Weights of a small transformer language model.
Size: 9 layers, width 512, 4 heads of 128, MLP 1536 GELU, vocabulary 18023, 32.9M parameters.
Architecture: no position embeddings, biases, tied embeddings.
Training: a variant of Muon for these matrices, 620M tokens, 9889 steps.
MLP neurons of a small language model. Each row is named by its layer, matrix (up: input weights; down: output weights) and neuron, and shows model dimensions 96-223. Each number is 500 + 50 x the weight over its row's rms, rounded and kept within 0 to 999. Numbers have three digits each.
After each neuron's rows, "fires on" lists the tokens most often at its 100 highest values on Wikipedia text that the model never trained on; "fires before" lists the tokens most often just after its 100 highest values on Wikipedia text that the model never trained on.

L5.up474:633516569453488482465483429471484476455431576483455464531493510489484518524430477544543446561496456453479486469464487432459573499548403482486493426476542399560408539510503475545459517444488498467485558509452439493465500526517408446460498480478569543487569428440480624515496491496499448476467505491469533512507540455623464526396467474488505438531403552519592512500492648504544477548439
L5.down474:507537613437438556550369453576410532589520519578556466548524548448541544480494508458522477630526471467450462473510376503538568509475546546544513495480478530538515492610457549511418499508483534526535553452443491603480503471462488507489510553518461444540623507567611429510456507601526448524467448432499486613575449522490416427401494534503526530512480510501541512470473562517476498461479
fires on: "\n", ")\n", "\"", " votes"
fires before: "-", " |", " |\n", "',", " "

L5.up1347:450538568510560525474508461548432579543478474516519441557528484535496572540554412480466638603541425487495482545508469474486409582501566535448474525499582490562522454542547503432507493476508627571483468522589524543462461477564627398500462413495585466547488484471500456489515493502520545416517562440537413419422559492567521478482429535553471487418543550509516420430528564474333504507462
L5.down1347:506525532460486416538444413573499527473540448576473486486537470453508480552466462493502544592477481484520489560398419473480579527469436561459472477498498404434516559513479412521499409466424492479469491515507526437473613492474508526504542471630586533505477526529488509539550545473469458533433463498498579520459551513516445587511572490500471555503445467472535539484537481476420522613434
fires on: "\n", ")\n", " and", " of", " "
fires before: "-", " a", " the"

L5.up1378:577477493492463425532509561527505521465488439537389472430484444521511521488547546465466485465509473459538498511520577503534519432478525431461454543521551405461578490433551455444576438424521590518568485486570545559442499475574611502454500474554478433465612483561545457476386500542513575532451484525492428431446498515474449454505553487437564527488553573467592441507503503488507517482459
L5.down1378:510451544507523478487515487530432497606585437462415454454553475436521520499528432531497636461496494510493499542447605564409569451494578508607433514401558462502525528455484522512556414509512554407603542460482477512515544508519541480455487508484569597549489530452502558491495583557463463475567468480485534492459533610471481432578408474469607463550573512473464459502504537411502502464452
fires on: " ", "–", " of", "202", "\n"
fires before: "4", "8", "14", "3", "84"

L5.up1454:536477526507526559548568446503373505471463465450401561432417557502608509453581521532519557578552426480540452513520471445640476552489447523569502546543562467425509465519575464515467510547503413480567540493480557529529386527498572434540470451475406457527503529468475483482425451384516483479500486551576488460496605500501539445593513477481504511519559430486517477560529535510501521438456
L5.down1454:592472436445574572507477619554429469513421523529460577531504580513509526460597491465528489409513520519513552540500431516503429523604440412523532467540514402451557591541369538472451533519494424451499459535478516520589443475514477440523423573527526473534501601409399440434433526489441432441422501574490453532530502381498388500534553524507469535466420480570528509518461508477560542499431
fires on: " ", "–", "201", " North", "202"
fires before: "3", "13", "4"

L5.up1222:586527526533459533501466591410397554555581541489508436496402482459411521529487510443510515445522436452542456432488462520433530532498556442439477446524611478527531495470506460584563523500463519427407482484453426481544465484422512510538570474441484403493497465568530525503483444492445452542477571484555489508543446461501553519479502521459487500514464486576571401443508539480481448413548
L5.down1222:539593499388379613446469420555524559507506494433472550548619571541473478489495524542452465362423425513545473456531508428499461530496558532511513567509525468516515440468419487503493483438438590598517485447490606505551514550465496528507530435553521432447440517483470514537414497524509480543472553513547481481497526406551403526502495515552525453567581447460466508447508597564440526470461
fires on: " |\n", "."
fires before: "|"

L4.up7:579474437470537451491454528579514426437433484536534443454548522558551482544520560433543525461559497517467529397413605494500457627523506530512530534504394521568466535547537407476567472396599393441478524517590545506493470615507466457543595425473531553448548535472499468507492525533490463508497477508401502492526533517479599522399486442481524501494445430546490443499567448432516474505549
L4.down7:501441459444495432551525418472472522429514606525463516475500438468447510516532484560482520497570472592451562548428499483516557526487546551526511448505423490417541513598406484462490570454447446526519559558561560383534581472489483499622451565465404471473480454619469512500554504593445519602490540557418485469484525359572537530494531484412559508608545500414529516504552535482555453523443
fires on: " |", " /"
fires before: " ", " |", " ("

L4.up1083:570487525485538591462440399452458455466532481473534526486516506548515569581459536542555553433430654441424421420474545492547502469562467525514541463457506494542430403542581516458474531485437367489525399541504467519477508476522521471467386503465551504477571581510464436465566532463442528504449479496593521525613437389465421484493530498473435478581465530503500458542478465486568488551428
L4.down1083:543532493472466470512489426457468583516529537575545575518483513461412538543404519576475473456447547445464442493461423509553496512479470459493509523515527493585487502513510427428506472491569393497577555417523420523491436496525434416506479494484516466461591461544434547549491427424460594624519505503597441400578502501455505499464500435387511490448394467430537539435496511544529469505436
fires on: "1", "in", "2", "en", "at", "3"
fires before: " |", " (", "%", " |\n", ")"

L4.up1151:486545476534425586493436509493597543459390461520559459561525547510446537448492408439480462474454530480536418508494520512501456442531455495488439605570523492622445548517430579554536524498512566521460492468520460537499524559542562502564481450563593585458469530467440495404431475534495475443396545497464533536519457456594453521557542634506459497541546487513442461584482612571576443477484
L4.down1151:444492416507474569450535561487552447426433501516394490511516577498446511473512587521553478475531493517544464482470557505552546462485503529488574570555478538515500575491542402508620546530523469424564506568494465529498440474472489466444540409497533501496442466421562512466507488391571511575470501508459491468520483585385442550486572499517500535539458522584506433568550470566610457575494
fires on: " in", " since", ":", " of", "24"
fires before: " ", " March", " the", " February"

L4.up1359:510489582509517519580445450490469619524596445459490494541528549515491460489464469518445510419487508420519495561504500480555580457420518473556506507522534560531545419540479487514585507500431548524468537556435487558610562425511507578484510436509476592483477471500501536465504575569499478441595515574532516474534456500436443551513478426534498594460514533528610520467548452492520472499446
L4.down1359:548441522455497529424512484461412461419451605516513520616451524510473426472553524522594509484430488466583542517471421538449427436503497447443434482460453427458501480543429436549474400454443523510542576539439466463414538525530520580404522628462417453520466501559492427525455461433492501512500448537465441520608504516574461533503544584516507468497567492492452462431348471456490521541466
fires on: " |\n", ":", " |"
fires before: "|", "%", " |\n", " ", "|---|---|---|---|---|---|\n"

L4.up1167:455500495532468516521529489536498505471517506402480440517452495608489488475464577532454594405441467512510429496630538434536528484463482460500493468449528459504534449482483492500545448473367556525541451447456433609564523544508481550431544493529475538546494440490493495499480492415530476497560503511537508464544499547423418485530410498479510516482447419589547566463512561519411384473529
L4.down1167:463419535518494477520501427564361556444486508449436505444578451464517477524592548495595553453486450456494533481500612453498511489513462572624478510553453512402415512536445550540512490461502515459436556544477506469463485561500566411493496497483536525533550422401488521569452500546562514515467524498489586499456506538533445463510432451546486438518424593570474489484650533510469506479581
fires on: ".", ",", " "
fires before: "1", "7", "9", "5", "2", "6"

L4.up1231:543539554468521550521489506425447501507467497561473534573472514610440615444462475494597375528490446450434468456528485424535423559544490456412455520592504541523481503493522503517447559554523417558525500463553531505511484522521567521488610471512507486574593485525409535425514526475477474443452543485453581471550528444526457503474501488505381540493450563536574551492507525533622556611605
L4.down1231:566509394600550495452506524506598535500536436563433550543566472532507503418469494481515485528492454502491533563552563455596520437498490492500412501564436432424476508500450580537435447451480558476481510516450560527494544564435516479464546437449414494448476535522444374506483509410435577529544387489510475482524499558567508521519483408482498569468501487496576499542471521521560525472443
fires on: ",", " until", " |", " to", ":"
fires before: " ", " the", " |"

L5.up473:466396526525539528473598562602488517562502496530404510502566498521432531483439442527481512493565507514499462524415512515486478442571491552472496455465529446567484548512523492544488573550434569488418442445491525480446657497584506464484474512552471480543561523498535571444549509438470573537499563465472550584447502478500458519444487503460464525529468538471585429432494530497486542560501
L5.down473:518543460558477555497511438617526453479438534513535548556484407447478498432505506485480554596564502449527519527554508531375487475415471553446503470401515542489484466538416468480575486516451542511597561506499489485550541465415499458498526485436539529528537570559463514539411514451533447422516569502482537602360504477472478467488500551485548544633511424442510597431479518489470540463516
fires on: "\n", ")\n", " |", " –", ";\n"
fires before: "-"

L5.up635:578491597465500408507422485479543470485456482514449481482488498544549559491493505399474470510484424489540448507599540484450512399568392494430487537452506483588458464471486593463555554517636421461569522440476538512434501521592471522511517532537434503536461413461590498527471533490467440487529478526542564527498508449504579463559571497477450438563496473523549601552518411499389432589532
L5.down635:572408579509627515482558518629422313537574510484490537474539559487523440476466501497493416608559422619512466489576439539436537469483423406560530472559487503435450546543454486535575495439498472483497552441508534553552489538538465497530517533550443385518573546488438374528465501571461456537465386514501577478451430479590419519473509533460537477454523469528450445472519499531394402508362
fires on: " ", " |\n", "–", " in", " ("
fires before: "201", "|", "198", "202", "197", "200"

L5.up801:497436511494515478522474505459434569432517462486456409365486432493547521470511540484510540476533474457551570439539519444512478403456490492478553489405395489455467453535473440479517550538480516450457457536557563555494512503537577564398591427565487532520507488513534447487575529462559489484404551485462448488561530515505506485481471458506482442544525409527490428509533598469510425567458
L5.down801:435532550466424439514447533510416500489414438478426519470541490591572549570604564492540577441510551441477487497454644441516484515563420461531487473589445493445487474564457521497539559537592505488532481350535503564542511443511487434472547444499515451475460433539530474513542524481462477510484478470500534431383551548440559509496507472481527450395442568409449484439473503489588461522517
fires on: " |"
fires before: " "

L4.up1133:492550484425482493597474457466497523512538553488381526517505493493442456555555521486443480569409442503465463504537469407542480475444506434626565558570530452520563574501515523614491526463489439513454482515511563543524494470415476578479508519514487506583474466428508430445457459507517606497532493499526603494599493495524486524516529506476484451527561438418529477537504509501484591485516
L4.down1133:456508454400443533450509541552515478478513400468538471480501525498468501468496662584452517486456486492499554407497465598552508501495493521536491504557450512430451489527492583490508554522558526514502558502541502529473548433477444450407518502479439527560596520489538496420497671522556539457419544472449459538558421496458454525422537520534537497395475496502489469479436575448519385552490
fires on: ")", "]", " "
fires before: " |", " in", "\n"

L4.up1132:541457445515515480518567487430486488394605473514481477583417569538538505547488507360507550507541546518524458557447513371580435499513411499548534444480572503426635478461477505442443596432533460504585544490670436506515480586566430469464475611511477497372468435494498541458406545527546584486481528511488373466548507495536486466507417594491551579504531543560537521492415532466500585407453
L4.down1132:498482503543453578546466461527603508569509511443539534455505463546519446461440532546487563469529462550479455446517534520520443483566613690523479464535394417567475508454494496527611515498500454396525508509467540499484483434581587550512405511487523518545482476447554494493445496407511493421541531490506509567427543465454482505503552461485467440426513532466464520559521388492462458590449
fires on: "2", " of", "3", "1", "5"
fires before: " |", ";", "."

L5.up1140:435455434485457551524557439526513509534385436526374517561495450481504494431416530500465492444432560531548465526482566501448448458485508463529553539545322474494535495514484484510468515486478469472457459531521461509493512549502484568473420447527574568470509445392564538503445518440469492497399467528499541529468497613381402564479540565558565515533446544430583495468465509483425595583436
L5.down1140:430525556436475455521510520593513538426551540528626539585544460520470483493510404553567531546508475434539475472558499496552494510390476557498442542433504458460515446520407446481486500554518459466490502527572522467464520546429507579540540459431492524530424525521495454570517452479621505401525492483533381532458486540527533568468554489511514576393513520554455458504599578486345503421494
fires on: ",", "),", " |", ")"
fires before: " ", ",", " (", "p"

L4.up794:434472490460430477507458465542449486430505496494426565514531456535506515410528510514517497527570443578567436468437486523502446526422461627512488516467473473460530411498498569492553415442469563470471564507389561554581497462629510598473614469513580443523497457496507479507418544560600437551505523517458535407579462532577568572587496538431405581490476515489454475473535357545589487536500
L4.down794:553467479545526488492535436474509451452388593589536501539493426502421539399505500574504513519476536507649514569370540417564522463454538418437538481585555497517480526473438518477383339493511533570520512453535450559464494609462446525463519489516422462568437494481505446463474557458557546497456497523526456518486545504580481474533420560444584409560506578581532452533413553448602483534551
fires on: " |\n", " |", " ", ","
fires before: "|", " ", " |\n"

L5.up1005:597596451542499660597519496492467426518497544556556393473537612554517483445440524478481505498472539494495425548511460530478515576452551464569535586465578499486485358501481571492470451499383540510469559496472505459446426470542523511478499520525555587438516582535535474515441468431523487560513398556510516510578511588497516531545495456599535492499479421431519519470463501516473463476562
L5.down1005:460532516465472561524498457478472504500499513496434387444552588538532529485484508501513415465448446537477465431479443535510493630484567448453455467539535576508514476426469582425537466474433602436493414513506583446532460554548479501578543506572527524483492515454498470561464530417473571501523531379542408461496442596479470508577477536576432474449555439457442482489608479522281491475450
fires on: "."
fires before: "0", "7", "5", "1", "3", "4"

L5.up176:539424487535550570505443492421495536518555481505489436456474461484371530431412501514480555530465447490487436515403450510541514531482471420526488487543489369629435472579437540484467550455461577497442395511506482494579434501514556525567479476523511601461400503532539554468534552541454526529488452476472545473507531536614442553538460463425473546461507494480511471479436503541476524508471
L5.down176:511505478560479486508459482499460498493598462481438475501465518476561500563436468622556576533522492464659512530485430506538559591524547387524460540484459423468520495446470474494551499500556549533460419486415524501615508525484580419584514492550482574503404514481498553555552560437469496505518434540575509470381542538570543486426425484576532457503559518398502526512518519552429559467507
fires on: " |", " of", " "
fires before: " ", " |"

L5.up118:501506532397554496455454501410531496494417491491490536444482394499464516380486433545502540463608431527562559516487510456453425464465482455557467485530429515445538647451562482466540547574458424470481524634501541581523530515491565527520580524526397471478529524515496512408546540502477477476527507608501445519429475546540508466511414485422541509416420471493491514438557518545458470533472
L5.down118:590514486420547512511578493517587559500496502447467488502568443470485510520411549421545529568497508480439427487493437568518479519528509553529412540540414539584529477579489446528528505506485464520423452504337505570468523445573458450566380477500537495508543488520496526496538460418518507566546509480578466465464474527485537444413526483475480488567383524448455470480451523483558558530437
fires on: ":", " |", ".:"
fires before: " ", " of", " L", ":"

L4.up458:561522448511515469482555509483510483499560537484593408423506458548559544443495514452452495460494585531488482560402476535495379439508490565602565486506490552502493466419461469455487528502457406556504456437632503397493451467418539584425530474506473480604519497459490489461480578447493578442501534486520503542492562480507508520450585524556539534448523420460530555406509534496447461541460
L4.down458:481513567431615491513531497551629550496534437511463453444576488514510519476423586515417499476516535432459638509565468410567542539523549553395504514511562551537439507475491505547554500514537517496495481470432454504516573455496519487545491469594531491449458532516416556456539563498567554452519512460506452522468376557458455561470414492473488501464484450462534488519502501406562618475495
fires on: " |", ";", "born"
fires before: " "

L5.up441:566443490397466521489482405407496441566524457543500485442588426561475517510514512449463476457515618504446498545471559479471472622405478466478543505546543511434507417531505447512508597424504480448526463468598437472450539501520566563505552497544539606451482482504436475488463470424562466532497520505425519489517525575478457560466518444375446497522510523544489537416482524541532456515534
L5.down441:505542526521508402433504508539540495522474500561476407536473528558550516467569518429457493480438529434474529463530536414557511471495479593483565451560514436513566512451492472463592581544496540476424546526537469523478508561582510500530468533473568500473527502461543492464483482498537536478517513442551489563592484434508536569553425457552409430490583536573494444461615524478488535547640
fires on: ".", " |", " made", ";", " ", "B"
fires before: " ", "0", " his", "00", "2"

L5.up1339:561412483567405491524583443640417471462380497435441487433576425492567505407563517488469507461433428492482576489411584466441557486476493453471561495529485521514452438385522514480505508575437584522520467498505512442518575476463571483523537513459543494521517532492453599527548559485521506541575521497523521599464405496558419439463437467468523500633429555499498522462490571531617542469454
L5.down1339:435517588522555533525451457373603535575554494576501559559446558490492513544496431518489504544570559474509478586526387603489510568522540487504433393438539443502472552557508582503496469395510457480528452458593531451496385501513495509467397436525415527478488463534409497478480429516479528504430520504525526497444640406440493550543513555472478443502514517424512492573479554488466544587535
fires on: " |", ";", " and", " was", " as"
fires before: " ", " —"

L4.up108:473490501517525495522414619545447449488504421550571487490486500474544635525383597429498510515532430492507571538549503450564488475463568570512438528472548543599372578557500527476447524519467508450485451535485552539442538573503446397568500543541496481450520521505511431533382533545479435586523474540514615436561521589580464484549533562471496491503497500483536446530429514503480363423512
L4.down108:491469545507488479508408566450452542513478559554536506500505544510485477492531467424461464464501409411513459495376499517484492461503474529471519586531536416483487479513501455494567566597501418471502553528491552515523495532535486527527523537456497452481512531459565490582558457427475467553448495508509583493509488492480527436466534425523520473528508477547464577544524425462395447551531
fires on: " |", ";", "6", "2"
fires before: " ", " |", " ."

L5.up1190:595419591499510457493505478563457433545529484460440479547601467489501434411532605505458530469481492517497406558501507471538492492465424492416473575494558563523502525489505492531431525538515424394595579464532470469523473444487540475541594541459383535477557465518459464522467533514381537474466406470542476445467442519484521420481393436554521626481530486539505484492414572443543417469490
L5.down1190:456467588507582464446628541556527444508482505389443500438517524451450389460468531374509502491439539484492538500408502497535505417523459503502475514530455571554508554512546556459459500549593472444524494519540475427490435515567572438524420404548561530566479529564440394599492513419456521417529430465574481553506503551541495508437493488535490528523525533496424494513587527545413438587535
fires on: " |\n", "|---|---|---|---|---|\n", "|---|---|---|---|---|---|\n"
fires before: "|"

L5.up210:430509416394520406523413450471460535539557518584529458459438533501548506494510549521519579528457374492515539527441575501497497446445380527607614499593467485533393522493433495448498526488545491558535526486437518583525474496529611543449508511546499475384478486405453462507546515547455440460491503546508489456477460484572435438544493584477439420507634545463538482534451427501525577482468
L5.down210:518444487434501411503586474504472490376556516518523506407458470511532508441479542514433491588586541456477553481541555522543497527483464509505514488502598516479539481494552549483494486518502391531486473531429505444546555458447470558465495549379438477434513546493503447526446529480500450477526476500499477450594502541441538517542517520481534461588437588432447504495461488423511511389430
fires on: " ", "B", "1", " B"
fires before: ":", "3", "2", "4"